config.yaml
n_layer: 10
n_head: 3
tie_embeddings: true
init: "uniform"
init_std_qkv: 0.0285
init_std_down: 0.0
optimizer: "adamw"
weight_decay: 0.0
lr_head: 0.00669
dataset: "wikipedia_en"
MLP neurons of a small language model. Each row is named by its layer, matrix (gate and up: input weights) and neuron, and shows model dimensions 32-127. Each number is 500 + 25 x the weight over its row's rms, rounded and kept within 0 to 999. Numbers have three digits each. A neuron's up and down rows have the sign that makes its largest values positive.
After each neuron's rows, "fires on" lists the tokens most often at its 100 highest values on Wikipedia text that the model never trained on.

L7.gate380:542535520489510477510514503498506483507516496510458505490495493511463507491536462491465498506506496515506513474497507522541517547512512478502526479497454495516522515504508534466501510504487486504481500503535500520503491519528525520534491514508479525487500540498464474530530476479475503515
L7.up380:566530511514496506435459526495513510477529507493522526470501505481489451513506480460534453488489456470503450549486486496462508487485480496537490508480469494445459536481508492494482493539494534481510510567477470492537532472508506523553517530512469498460491466467488528479512498492480516452
fires on: ",", "d"

L7.gate132:505485472518562469508479495508540484508474483490488541526480451539519508452513491493425496426479523527516503482540499546531503540489490504480481498492511498479497506497459527496492484487530502460495523552511505511464515507513532478479491500483523481506510445537489496515451559522471454503
L7.up132:530501477516514484515488456519514479517490503482501525501505486535528535511499503535444466485521524512491534520485464568520489510474510496469531523500518491443502463516491487566515523508503485525475534508501542513484482536500544474476476524531541516509499502519471540511461488527512456509
fires on: "os", " k", "ak", "w", " be", " K"

L7.gate458:472473481488476540507490477475479450470480476527503521482509511501506514464472487491456540542522447500518491529477478491531517563525480485465525497513487502489512489514485507501504516533469529491491501506456510500537498449505483476482528519458478494456498479481469461459544517484465561548
L7.up458:507443503431506519514522467542512502480505485514450464488507515470511489490508487521492493460490512517506487533553509459526479472476472503474499538491488509527502499478502464578534507535483526465490491541488503491433525502497472486485500474516506546548542496503503511502503509494518515526
fires on: "\n"

L6.gate459:502459480499453527498502515479515497508526464485510535482500446527507519499538484453539510473507488449519484519536479480531518457508468489465520529506490485505501510518451487455484497512500523489456485509517501483487490504481575535534500509536537534527509520522505479454453487475510521500
L6.up459:504510524483462539486492500453512495519487474467491519506506455494486524494518490461549517503502483438483493497514494463524519498479509496489522509510461486463517531511502502462515498502467508475479497500459506476506494539519565513528531537513533528505514512502531483477472480498532522508
fires on: "g", "Q", "ag", "th", "in", "iv"

L7.gate297:491452491524497497505513522481486439477547488503536511501449497497507485489541467485516511532486470498498485486528498523482553505533490517507504455469490449502554461499491504510501512516468522492496470537442518481497517475489481456519496535515496465498472506477506465523463493471472500523
L7.up297:490477484506521529485526476497464504517480492500549456522474521507471486484504483520509488483487483506488482502509543468549510473481530466463506482472540465496489507442495506480531507491500528494514518499505464468481515525509467516500547476469503477525527493483510514538503476497515474524
fires on: " (", ",", "\n", "r", "n", ":"

L5.gate271:488485478448538474546476514514492504492503477498498530500519491489503544505508525487477514532501490476498481526490491510496485497473466481485446472447462475496475482533499468477454450512478487507521503556479509523493470534532538511561495501512502521496483463508495446466474530492514469560
L5.up271:503476509484538491502509492553525496495509460502508466534519515506486541547480490481462486518512506471532460465530528492514472524472514487449426494462496498506437513498517466482496486518482478528530494503488477480526497543564548501524523489469490483526534471500516479467449524493507498545
fires on: " and", "ent", "r", "up", "y", " K"

L6.gate138:491500510494515464542523530517470541482493518502547548457500476517528493511530496493459541506487498485519466521534478516548506451475447467486515498514512495535496479515476519529531493493531544474528527540534523489488489481467490522502497483488533525534503505494465532502447488465502486512
L6.up138:490491499521513435535508472494520517496480540531526461536556510491475501537471463475489527508486504532479534507463495521478543457524485486484525476472510489521468534505529497507540463520558493470533536516508500525468531464513499512445520453442489505520488513521493544503486523500474487490
fires on: " |", "."

L7.gate499:476495491506545530483482484502525461503505477506533481518476495498541470474473513516493450529493461512491556488490491489516498526553491495590518503493514470463511562477446477499484486524495495506521503507496471529527531491509516556507496470495452467470502507487502488514514470477491535462
L7.up499:506477530492536508463470526509541473490507459472474539532472481471494493494453454499512522494480478498493519476486506510470468512507488508515526477506497518512525524480495488441509468491503494531514510505535497493509499536529578501523535542522500453486475510513513472472519531493490542482
fires on: "z"

L6.gate372:467513487447491486506523478506493497489528466472498503495505519512511493502480520455518518487496518462580488508457484512527465535478523465505510476496509496493487532479514495483505549502478492480481511504469502522493493531513507524511499514492483529545482518502493487487510554449529538468
L6.up372:523525531493590485500474502488539515509509516484491498509462501486490532494507442503501515464464482491492517444503499514518543519524486547521467510473508497497518527466513500491494495517439487470481511480510487468496502515517532547484490508472496450475463482518542472457501516492492474445
fires on: "z", "ec", "i"

L5.gate233:491531494487541488530494488489490454504483505477526494491531497480557548522464482526457464493466487489498485488516486542476556486515533504490487467518529506474495510495510481478496489465495472504452471489478474495511491506478496479498482470512497456481523488477439515502505531531511488502
L5.up233:517511485461513534513550525445474557523494481520502487515484500493540489487467508495505537482514521535481501546500494526527516506529510490527511519514476477515478510429514479479528477461562504521514507489483506442524484508481473477525472491495483521554493522477473519551491497498529529497
fires on: "ov", "ow", "av"

L5.gate347:495498500492517510538510503465481468489519528527531523440462475515504488444503530481477492486537516521446535496501479505469500470509474491537512489471464462469483495505520523500520501474494513526477514469474535487491519441532481478502496510506445516485438442491438500522476509466526498543
L5.up347:492486450479486513504514488468481506490482497556505499532496476538504488500464459539493539484532443515495479491501521473531506452463499494483502489468504495506457478462546512525505469471462479550506531480511526500516513487494499478535482468496474530514489482474508532521518474507538470468
fires on: "an", "or", ",", "ly", "ers", "b"

L7.gate293:508525493514517485494489526467519467529516515500516496493556484500511458504495558507512463479531522492491487505460470495516525482526520496524467488527495472480481530514454466521490466527510511489469508533491514515501489497475535470498468499503506503568531514489481470511496514509488486479
L7.up293:492499534526502502509481510525479456543513499494479502508488524502478516479562488494547490500496529508500542507451494494486497500480513521486476465471509499481490512472527505512560518519520489490503436481482473480522491458459521499511504545489486520517510488504473462483471498479518517529
fires on: " ch", "l", "el", "th", "h"

L7.gate246:523517528523516497523470484500490481475526455515553520491475499509504463537497490459536546455511464492517452511473490491493493519512498492512488478468478474463492506542491536529502474481504494535511519540532505466514544498470489428494478537511496469538509506491480476465451514480455443567
L7.up246:486490506508562527478535476451524535515473490515477497490482494470491529517513528473555484492509471493516496489512500480505489470481523501511529521515516540495482498508506520496545480518456482505529484488506521475510473497459482471525492496465496524491445502525492483509494525467541508478
fires on: "or", "il", "od", "end", "ut", "it"

L7.gate217:447498476508484525488523556461481457505522478514494514469495485526506493533555510436525512477521486561497532496475486456487476508482495541486534462491456473460517490505504514465504501511526502480536488516488484516474513493485497513500497483477503496530542481521504512511485516502501519544
L7.up217:491506512519516537511526494483493472536485499508497467468497499498498510508514455477464522450512499523500527510437532477499477495480540494477539503481464504524497524524508541461508545528459504541540465457466482542520502529512510484511462468539482483496523523504531486505476506473508506508
fires on: " |", "us", "ia", "is", "e", "-"

L6.gate370:514487463532481489518469525499496465477474540502468486494521457497512504483478532532493499514490494508530518539541436486485467486530508498534493499502539500499507546519466461452512502532473476513483498551526485505525511515479518472552480498497490505516501485541520485462517509450501499522
L6.up370:492502455514503496496484490518497490516486535504462467503529482510488511467459528532474466512473507532532520481547508464467468516495513524508521514493528516468487500464494486453528510516519506538508528511490533496533519512500536495515487487514474510525522508533512498467483503463516472490
fires on: " m"

L5.gate101:494472513482519514518462481499469489500528486533523520479444462521519497538498510467531492491517517488534528541477453540551524458519551485489511488497509498457493524519467504470488457510524476500471520475493499528485548514545550522497532493501530486496466529492491502505454487508494445503
L5.up101:499473527521499493515477521483486519521482483514471462547444480449512553517525487499543540551489509504483500516521513476545558470489496507546482488487489549497531502482506483522521534504484507442504524534513536499507467481559481506498539482480511514519488471515483548489508518474523480476
fires on: " n"

L6.gate375:502489435503504476520481509474461490512532432480509490520531452530518486495468522469453482494561434533495518497523507513486543532537521461529487475520469471545518514495456519467482471492474444516474509487482476546469531512491509480503518517485479519497510485481502472520512529473504477522
L6.up375:512491491525510521485495500449498505535509495503460508510512463506476509465482510469480539512527462472471502521511486478447529464499510500492534503478505536496528510478461496519474500524487504520487505544473501536506539493480516463527540514517541477498500506486492536546469508452509498530
fires on: "im", "iv", "ak", "om"

L5.gate9:499502494521483509532481456523514507513504478478541469530461451483522497477496496439497496489528521429491494516518492532463512471484476515489489484522525526462446538538524504512527479513475455503469488487488555491518481492463461466541536485518507535487485505544536471529476521517478533517
L5.up9:529499462504491499524525543552513499506527485467479505522494440517497497454491474471481479525495483450513456534501503522533502506479512519472459521504529522464499444524478496486541461426474490524526490489461496483530504473530498495530489540532473491456520510487476498539490553497492523482
fires on: "g", "b", "$", " h", "h"

L6.gate504:514499523524485474544441525502492520454523484475528535446488437511513493512502483444489479499521487484484500542487463534483533501463448481493520494494490499551496490505490493493491456510516481516520499492480517468464538534496460535494453491548465518517465485478494503500489468504518501473
L6.up504:507481486493467483553479501506523459501498551513513462529498496521521517536462456503495496486496497506494515483502497575484518491472503488448477522521489497507471490475528467505532487438521489523500492532504519475514517528484508531473485518539446499488499449546510476492510496520492456456
fires on: ".", "at"

L6.gate131:484461465496511446499459488483484498508470541474524478518479475485565497463479453483499496505482506489484511524519486470453482503517496497470490481450510501481512563529490482535455507454488517465481503508530511543503529484481501463514511497540496518501509498508491508520494505504503499506
L6.up131:475486463464538489437534470513467498513484478537510501521497444504531496450475494512489539517536518505475519529486525484499476483524526483487486503449483523469490504487515489497508506453440521498507471527472538517502512457496478482465538535497491533490507508544506508525538530486551487529
fires on: "b"

L7.gate501:467538463479495503502527509490491445506511517514505483476543505512506487522492502505513476500535495506528505482516498466506528530506502538521547511486459500526450506516520528450533497504533478510480464498511504507478474499502507513537498491517479483495475502535481482490509498487502465504
L7.up501:476485496517490513475519496499490469468506478494505457454531496494498498519534478521509505512479460485536535493501512488524511542500444493505537490503489493499492432525520515466513533494431481513535464504502502482487475516459481511566511519529501531477490496478511489570506551498540481504
fires on: ".", "er", " –", " in"

L7.gate255:510477498534486553500471473475505492507510471508477507477495526534521530523493561503495542518574472527503479486524461504492479505514491458479482516498496522483489514508493544432510466559477481497481517530458512474502503470522517512556496548490512495505508504556486457504479494495510537503
L7.up255:521450493525481481505487480458480506478481520509493519468470496505507437459484487482556545512512476523520523501510512501495503474457500514532499499499549462514500505515493507481481526520499513517486524517459504508489545505504531496495534484498481532468516524476518536577514508501515477499
fires on: "im", "v", "ver"

L5.gate263:469519498491519480500524472493491512441501473448510563483495472543522461462527455500495532500493506469476521524491484520473495486522464489514527453507511463456509492550487461504502514464511529527481532500500492477493470481445510490499493482500511476515465496495483497461518493483501490503
L5.up263:477497538505496486484502506494462524491513487540499514518498499498499533463511521490526498527531480509516453535501504512517533550495477499568479475480525485490458479481501480491516517495477477471490497513535498505579483453491549488524501491494483522485520505515509459535526478515508483508
fires on: "h", "ol", "c", "ac", "ap", "e"

L5.gate152:481518455469507512533497454470498501500472483463473528451538477508540482488507485508497527474492479455490482475501487529506483489479525505527487493515537465501474502503485461487493443503495507524469471467499505456518484519472514513562486507566500516514511517478538478476531519497478523511
L5.up152:437494469511507504530514541503498511483509492505487517515521472495496526509497537524478491529478472498534504501486471486531505554485456465538518504502496547484480521567472547522496490496511493499488484490534541537458505475514493512505471506497483510515491503494508505530508547507473493531
fires on: "ap", "h", "ver", "ac", "it"

L7.gate33:497480507531533519459470489422515482472503487524488525449489484535505491504525549485453522483456507483514472526471459515491490479519486527493471501491503514499495502474474479488494471524512504464469468514466513474500516495481481475496504525514510515526466487544493481510464486484488496586
L7.up33:550478498501497476504481477493552528478476507490460496529515529468507494494537506482518467521479511498495532526496497455523539527490498475476501459530536472534527483485515472491546515542479520442511476534501489441522459465497512452495534522464507497502508511500480501430496545460481499527
fires on: "e", "l", "er"

L6.gate358:477489461498522498488474518456452493505515477499476476486522545493526502514497548516525485476480527478480476487480475508553470492492521490535498484529467496492478484461504473460532502491470464485449534476476465511512496534535521505534465497471489576528533501542503460536487482535501517458
L6.up358:524477487506502479544499525491506510469482528522450499491517492486526504508497467502524477522522506421515466477517493508557494477503500477517498501462493519466486512488525491519497512467538556516494514487520453529535551513526512494506513505521533522468530526481489455544516509531490504492
fires on: "al", "i", "ing", "ir", "im", "ow"

L7.gate388:490489454483515516558517482489470520516484514495477478460521472499557491525518529522498491461486485513503522510489490506495487490503524507527438466526459503504466514498533486521506510484487518523501517480488520515483494509536491494551497461501480541506477444534455536486494495537476471470
L7.up388:491491481536533498510518525456461481513532500548519507471508492504499446478508458503480515513511474481458504458541493547476487477486515508467477479474498568464493520492541522500488495528461522529513510512535503500482514465518561494542509506504495480460494503473509536467494509475472464496
fires on: "ly", "n", " E", "y", "if", "ar"

L7.gate52:469506497461532486505445488469477506507506508529492546448495513499527486473475493516482528463556490499495492516484472548485502528505516470512507477498499500482476494509483482495450522458497512509470535548467531528535480466475510504457485484446486553480513485534484532500534521537501518475
L7.up52:502518524502498508484492496515506502508485483479480535489503517481494536482496490491499475500525511506489471518473506480481514472537485512525522550510506531481534503496544473542450481509492508508507505550513480518565477464494475550521520519511477480484523528480523512511535481520472549522
fires on: "e", "ol", "ame", "al", "o"

L5.gate314:505506419484475474531489504499505491508462517561540481496509469481500522476507495493498523507512459461566502488527476508534496529494499523523503484511509541513517509521510500463469506484487452492460503503489542512476508499474506463496510462495500530470479476474506489485490544482477495495
L5.up314:497440461503507485531487461510475533464472511465474497507530519447470477485512510520517501529517505520467529499527507447508519500495462505513541477517490552527507491498517459523503512505529499480468472460530480500498470494509494519507524496465463502505456513523506518518502488505568573538
fires on: ",", "%", "r", "er", "iv"

L5.gate149:475502476500551516557519509502470469494496506508540519460516523489507505495499498513488519496479502471532483520511481540526532457462463484503509492472498472541525521541492499466459474460509445507478526493545477496477475488448491508497448502496500540548474471509482495506498533512466476494
L5.up149:503482499535530477518533490512472500502518505476513479468542497514485499506523518503480567510508517487490507496500522509496546474484463465520478472446509498550502513547506473474532501509499482543510541515501452508502527490472472542489468536503484557515468453491532471537516511503496494497
fires on: "."

L7.gate192:463500555508468511543499478521509485467517459464497528492494504514547503557502468492489498455506541492498527485505488518487485499491479484506490470459496508477498508508501506509519475495507498474508485477487529455488471501526545491495520493465493535492518505477492484479510479505504542484
L7.up192:528501560487453483539483490485487497528543481453497509519539510535511539568533493479504488550496518549469505496510510515499494474513491479497511461476529503484500498507497498553497500502494481482476513457473504495481468474513511524525505455460479517495490525489490480486514545498481520530
fires on: "ear", "ay", "ly"

L6.gate368:515485441548526484483534492533511506498487509439483530508527472534501494483535505512525501500493476497501527534515475496561528483464471515491514473453531534512510488537481474518506503445516494487530456535516499486506521541480483450493481491522514498524456501461494490465491567471504508525
L6.up368:489471504514478516487520539518516556473482535472512486494524519504496508490514541505504457519491486488481507478529507481442435491487503524499532537495542551478467503466474452524501478509547480490495477493509460517491465551525474528496477522520479527504481487506570477490546474488506508458
fires on: "el", " m"

L6.gate299:506479463497526468523466489476527441521454493475510517512536475473513468495531543487510519480522489487497505520481472493475539493481497510488502491501505523501494485488495491508489433535509456528449512494496509489503494502477514478491494504507524521535468507513484509481496504510452508561
L6.up299:493493480508500517472460507499497509519497532502497475510520522508478496476524529485518493496499492468504484456500495455526573484479490523453474521526534563476472474481506493516510481535479498542475513476512546503518486505507529503466498480476495483518486513499502461506457527542477499559
fires on: "y", "ent", "ist", "ab", "iv", "em"

L7.gate187:458460460491495484463470489460496510525527552518526478474521499538491472449471516485474476526522511479502466479511499463495475502492507500511489481481500483508497520509498497509465498522466498490487475479469483539495490505512537496508566473500495534429484473489479534543507512473504487470
L7.up187:500494473510498457493496500471484497437502476453527487511479517436503444449524491504479454506489524481498545501501507474504512507475460523465531485532524505466487518475503486492505531455555528527532534491551518490498506493486484489501552502469480533489456484467482505514546485516517536478
fires on: "iv", "er", "et", "ist"

L7.gate245:496533471516538499509480539489500507511482480497485561496527500497524475478479491447494464494536466466528506492513466487529523495461488510443490449515508489518511463514499485485527513501492503481535478483505487489499465495474502493467546489474531543515502502493485471454459499517492546487
L7.up245:523492493537541526491462507518519487472498509510467452486477478512497449497548505487500514517476474503519471500515489529531498530458506494481525521450496497484478507536482514530505507501533536499534500515519472505471548506454451512491488480528532494525430521458476491477491539495492453499
fires on: "r", "or", "ar", "en", "os", "er"

L5.gate348:519460489515545521530486504559508492498505450484500478488481458504465517523490518463490479525529508485533496509482485491564516506502540507525475474497526492462486476510498501476492464483531508501499478514506501479511511489469483513531435494533467489507422476496461494495490478511475509519
L5.up348:507551514525509540528479571485456509512473463487483529522452540488486493532531493538491485474497488508482452501456482512476484473525506454480484494481480523491543506511481490512525488496492490515501515544507520479523471507514508493507472443504533531490471485496497470494513462513482456464
fires on: " s", "p", " N", "h", "l"

L7.gate287:463491461472512515494465489519447522485494461507477557477486546493530468525472468519500537509544451488525462501542477502540513444528486485506483534483531507480512498538504477512489482529477495517498506496499515505491487518492528475537515494531439513505491498503503471515480489488496449545
L7.up287:475476472493500521486478527521500531510504489474541513489544534474470504528494519473502492538503478485477479516493511498521485464525499503520504509502495534537550515496510436498546495526515501462485542481492489458511483511534512515512487506535480518521494516493526495514513514439486491519
fires on: "ep", "ed", "ld", "it", "ound"

L6.gate36:493516509535503491489488516473467475551525521454456483477487482512506536491541487489493483485497514495433531490551514513513525496484488523494492469442487512509505560498520488501462514502497500488494478494479497468495510520515474511528474490503489482465466511561494516476464526451487508467
L6.up36:511507536508496520474526514509518575510469540545499483495467532557525543480513513476500490496514514513509516489499498504538529522498497490451500491479499530571547520511482502455465511494528512469554511474494495501476522458474504476459498518480493487500492506527480539505462504483469492514
fires on: "t", "al", "e", "ort", "ard", "is"

L6.gate152:531528515495487482545461523501502517502511484467509492460461535514504531460480495497532487510516449499500494518484453493521490478478468482476512502501456516501504506526465534542476486481463488479491471452483488492502559493520494495530472515500497515484463509499472511484492532527467511485
L6.up152:510506449519549559500524534474492515489511477520502507496499473510495470487511551472492489508553513547490493540495504506453503465473524513513497497516499536526527501483479529502486485527452505527473486483486536511487468497509509495472479552497530529523530497478513510557465549492503515506
fires on: "av", "il", "ep", "ut", "ov"

L6.gate385:540476522487457454504509472530471502513542487469504471470490490495534496520542525515452528486483530518519540502484450527472494479510446497478478470501498498522522537541496533530502542531489555482489424529472505513490484517477539494490507551561512481505481488497488502466491465506506498523
L6.up385:496493516481510555481518506476517475494498505536491502475511503518507519468500507522508530533474538529444487532477495444471552526491515535518496493518526456480496472475506515487477511490445493501494517545507458529526496493526493511534488495451487501419501468516505511485506521500492468531
fires on: "re", "o"

L7.gate390:491512474488488470484489510490485485491522507533517519477471521500505528511501481452498499509535494476521529492492503502496488503478503484506472457484488471501526468507522512468494548525491522503539465521487435524488475482512511492490467544522495483478563477534525465467517511444477519519
L7.up390:485507508487507464507515505531493541544471535512489499493496477489478507488501473519543495467517480501462487485518504494501494485485502509547537540500479520513442527455570532488501511516555481513504522510481489473462509469512481488510511520509455498503522522499499527458513542487514486483
fires on: ",", " and", "ar", "an", "e", " |"

L5.gate354:518468496501498459544492505502475506543510479514494498489505492522491541442515505461471481512553483514438519473498480552497515496514487462482525493533472517503532539480481485494470505517483540503524505457448527527520489511537488483501487464512508515463499502498444492485508489469476540508
L5.up354:488462529497470498497549495515474468471499477501506487511527485507461492528505510457499452483504512550472475533510514490503485500526495518519473504469533544510513503456529476516487472501498534494528541520498481522518469506465478484491481476481504477515464492417548497510497495470508497519
fires on: "on", "e", "en", "al"

L5.gate319:518499481463485514456507503492492503530495492480535529493503501510482481515511538494499527529535464476487524504487499500547560510525499502555526484463485464513508470469520473493495472557506478498498508491484539499474500490497513512480538536535491510470477500507481466501480551442457542516
L5.up319:508520514465469510466496512485487484479484490536543502504488524473505509484522515461550468560509486491497503485513499508480538457504420497505500489489501469518518490491543501507473495538475494541516537532492498535535500495515502488492539505499483500474503502481495458472478533468482503496
fires on: "r", "ir", "d", "iv", "ive", "ian"

L6.gate309:469522466470508494462514505564511488516492493489481518521515495497531473457530530457432545466516475516517530514510503506486542565554475546538476453532532476509485476479519504477510486496492467546506509514501540549506491511504468535480494472505494530522501500458477474518467545456496535476
L6.up309:471485514512546491513519514496498499522517532460515508486521512487532495496515502533506472481516456472511458546474493480503495491511483536485529498486514481509513461508475502507515464516463521500501545510450524519499537483572493476493457486499551523487547526497482520523526496534522493498
fires on: "y", "b", "ed", "u"

L6.gate226:530502501513511498502485490513488507496534487482502515473506451504507522498471524527490578532502448446517517535511459496544541449468449525524505524530501518508501512512486495531482508525529497491466491464480500453470485551473493473523516526516478473486498487493464495492467483449502502499
L6.up226:504513514513502493453484511472497483504498463480519514503508517507461504508520498500466534506480459527491490512461497466461504493475485509511506465444548466487471484466490499554538522515496484476516525517481508503501520517505499473466546484460489487478452475506513509464514540475526488506
fires on: "ed", "d", "om", "il", "is"

L5.gate292:488502504473481531473506484463524494461482520516506511498479490527533471486547479474504491529519482504487514507499500478494519463482433532489509483462542459476497510557531481468508519463502493517504457489481512490487489510485559507476516477533457483489431519459467504486481500486509488500
L5.up292:483478504460474496497513488454491510527543514501487483506505484491483514507507462471538496473511508512536495502558514487482528514484485495532477477468528509481474514511519472514434511501541474526460464478488523468508486550532539515543472488463477530444471469495537505529510472466496510511
fires on: "et", "th", "g", "en"

L7.gate195:520466544500465496512488494486514506490487491507504559521533476550489516506496477515482457497501493507487492516505462467503496486513513472500495509499516483447509457455478462525509503534501506518483496509510490492462487478513509483479492512541459540480521482567427502505524534500497488508
L7.up195:506465528498488514493502507490487516453487442496501526510495479535494517558501490490472492536512527515514484517544459527493492518536522478481469507532552480464514462483469510522558531502485503514507435476525535495476482498553513465487497503482532534500502490505443493503504524500480504539
fires on: " C", " K"

L7.gate267:463460467520516482533434511498515532525510494475490473488531501481535484491497518486501474506514454476485514500492475500502502509497453524470502484469505555497498510506484512502545508511452495458496503530523532528510492481537523509564468470487507545517518517504524526480472491487500565506
L7.up267:511472524476495561504485480482516505534503494502550485488493464497480514484503486487528509503493557511475521545517513507465503476454509470491531481481502523512510494504532485532471519543442455482507482476516483525510541478509525531522495447449491555449537513513479498498431466475462495482
fires on: "g", "ear", "n", "if", "ly"

L7.gate258:519446455501468435471451533533497499506473476477501506499500482484501458515515486470440477482565496467479511505457505508474524498496501490511503501532544518488503480462483471521490476501520469502511500499465498542531492546523503535513470478498478484522519514486491443525531510486467474492
L7.up258:442528483501515546505484472479496475508482488540475526510481532520491542495459508524507501470503498494515487480504528486480477520527499481528498506511506548498456516472481502465509476498469464515516529544506479461457537523542483487538435495485511471504530504560485471482503510546553508532
fires on: "ed", "ost", "op", " are", "ated", "ow"

L7.gate144:522507475492490500511494477495515485525478464476539491479505493509531552528498498515481510468523503445501507537458484557518506454522481523490481529508531498514527543522527451463487473534470497495500491518491491505475494510502527475536534531508506504525465488513531478485428537502498519518
L7.up144:490466500515460501462518494545551484530436457471510501446497521459532503505494490499515508514549497470528520470462493515502507516510486533455490513443507508485537492519524479504549480510450531479481492505454474478483489467480500555505518528498527514510495514492483531472481543476509465526
fires on: "===", "er"

L5.gate400:519463488500546486517500482496530526476561533518491511540448510482525466494477487465490550462487525522478495506494485537485530515505517498491499466464523501512486473520520470462526511452512508545493484516513541527473529496488529482497520461487520498498473458504439495529465513511510515512
L5.up400:537479535526524464513494509546499537502521506500454494505448491496489487508499477496473544506468511526461494500493506520499512494542515502501556467456507516490521514459504460497465512472545507532483497499488493468492485520535523521500493485509531476522464511559482501496498505482480527479
fires on: " n", " N"

L6.gate175:523487496531517485490507470497522435513484480493537491478467503553500484518502528503528495512473451485454464536543476520493469497533530484462476484473508481491510465476457493482502464500512508499472519516477506498487511515514474467491475519501502472519478483509453464515473479493491454496
L6.up175:565520501520514529510487487451481523465450505515464540511501492524475480513472481531461449521501528467523511569513500519540496503502513495543509458544503499492468489494499509524524443480485496515506500500508546487513490553480491502488512533547557479541488534515483537506519517450467544484
fires on: " K", "os", "ad", "av"

L7.gate486:522492482515502526527473518486499437453542472495518516546517481555503562537514507479474522436471522478496465470530512493510498489533477496500485494473504469483508513463511464539524482466481508463478480485491476527491495500493491535503536528514534506510506468529497494498510494533480522504
L7.up486:534521516550493491505468525510503468463471493503489524506472474484517513509485487522494528493470525475506505522505501509525480542499495460448553466514499448517461500518508469496482551478500540472525514515521530488472497518491448506536493503494523493522452511520475495500488443532483540476
fires on: "h", " E", "an", " A", " K", "ak"

L6.gate346:524536466481481476528506478512513521520485468459489541535560506475550431513484472521482465478563489496505500530490484494461518512545499482518493530516477502514511520505519488536514476510490482482500466501481519516491496492510503490509547464482489543518522476500483533532526502527531474480
L6.up346:509482490503518482498484520490540478483499499508515479515488499459486518473449465534461478505516497449482490515442515477540471478517531480498514510473510496501524483487539491498528522520476480497536526506450466524519479486533505507526493488503465482485524500544469505498512549498456476483
fires on: "w", "ed"

L6.gate507:519505483514471524488470563496537456517510478532472525454476518511547506451547531441462510520515452484484509493531464501479532483522481503509505481510496513521454500518432487469472488503491455538481493524524529504489488467473482497534509503547539499529496481490507428466464498492518511502
L6.up507:495519515490512522470481459503465507469508458532464531462515483494493491470536488469492525527532456489494495533510499460485472485512477487505482459489502488511442465453512460498498510492492468504525485560462504504506495475532521483511521535525526464479481481514550476511523514492541496506
fires on: "ar", "oun", "c", "ran", "p", "u"

L7.gate154:525496535487472524530482522490475501537534517522439484497512510500506508510552539497489502521486511502494514488519481502524558476502512488483532462524463497492528507501508509499454474522488545473460461521508555481514500525476524525526487465492481526507500517503462503518498524495452480511
L7.up154:501472443499540500494550545506466521519467488471497526475472504565484459441478488494524508554488494523499527474501497467508513480465521468472497493515515476502511477504489536520486528528482471511496454483534504481504496503502506451500497482535508542535475524483526563535494499519504480532
fires on: " v", "v", "ist"

L7.gate436:457477511489448501517473497513467499531472532494535549431485520543503496452514534510485519537502456543477469496493500490459517500504483500509473476448485525455504497491530503486468468510504496482495513513482502515526503507487495531530572513505486480514467497481484512515503504516502522557
L7.up436:510498478479484488520493478538477497517542495507514501508529493511491544509458487508502513498520511493479505497476511531544474533437510490442484507508494549489527530501517472519468518498475531475519510482455510536537520487524469516530472542475548521467539481546479515539517464509509505518
fires on: "b", "ch", "ial", "ut", "al"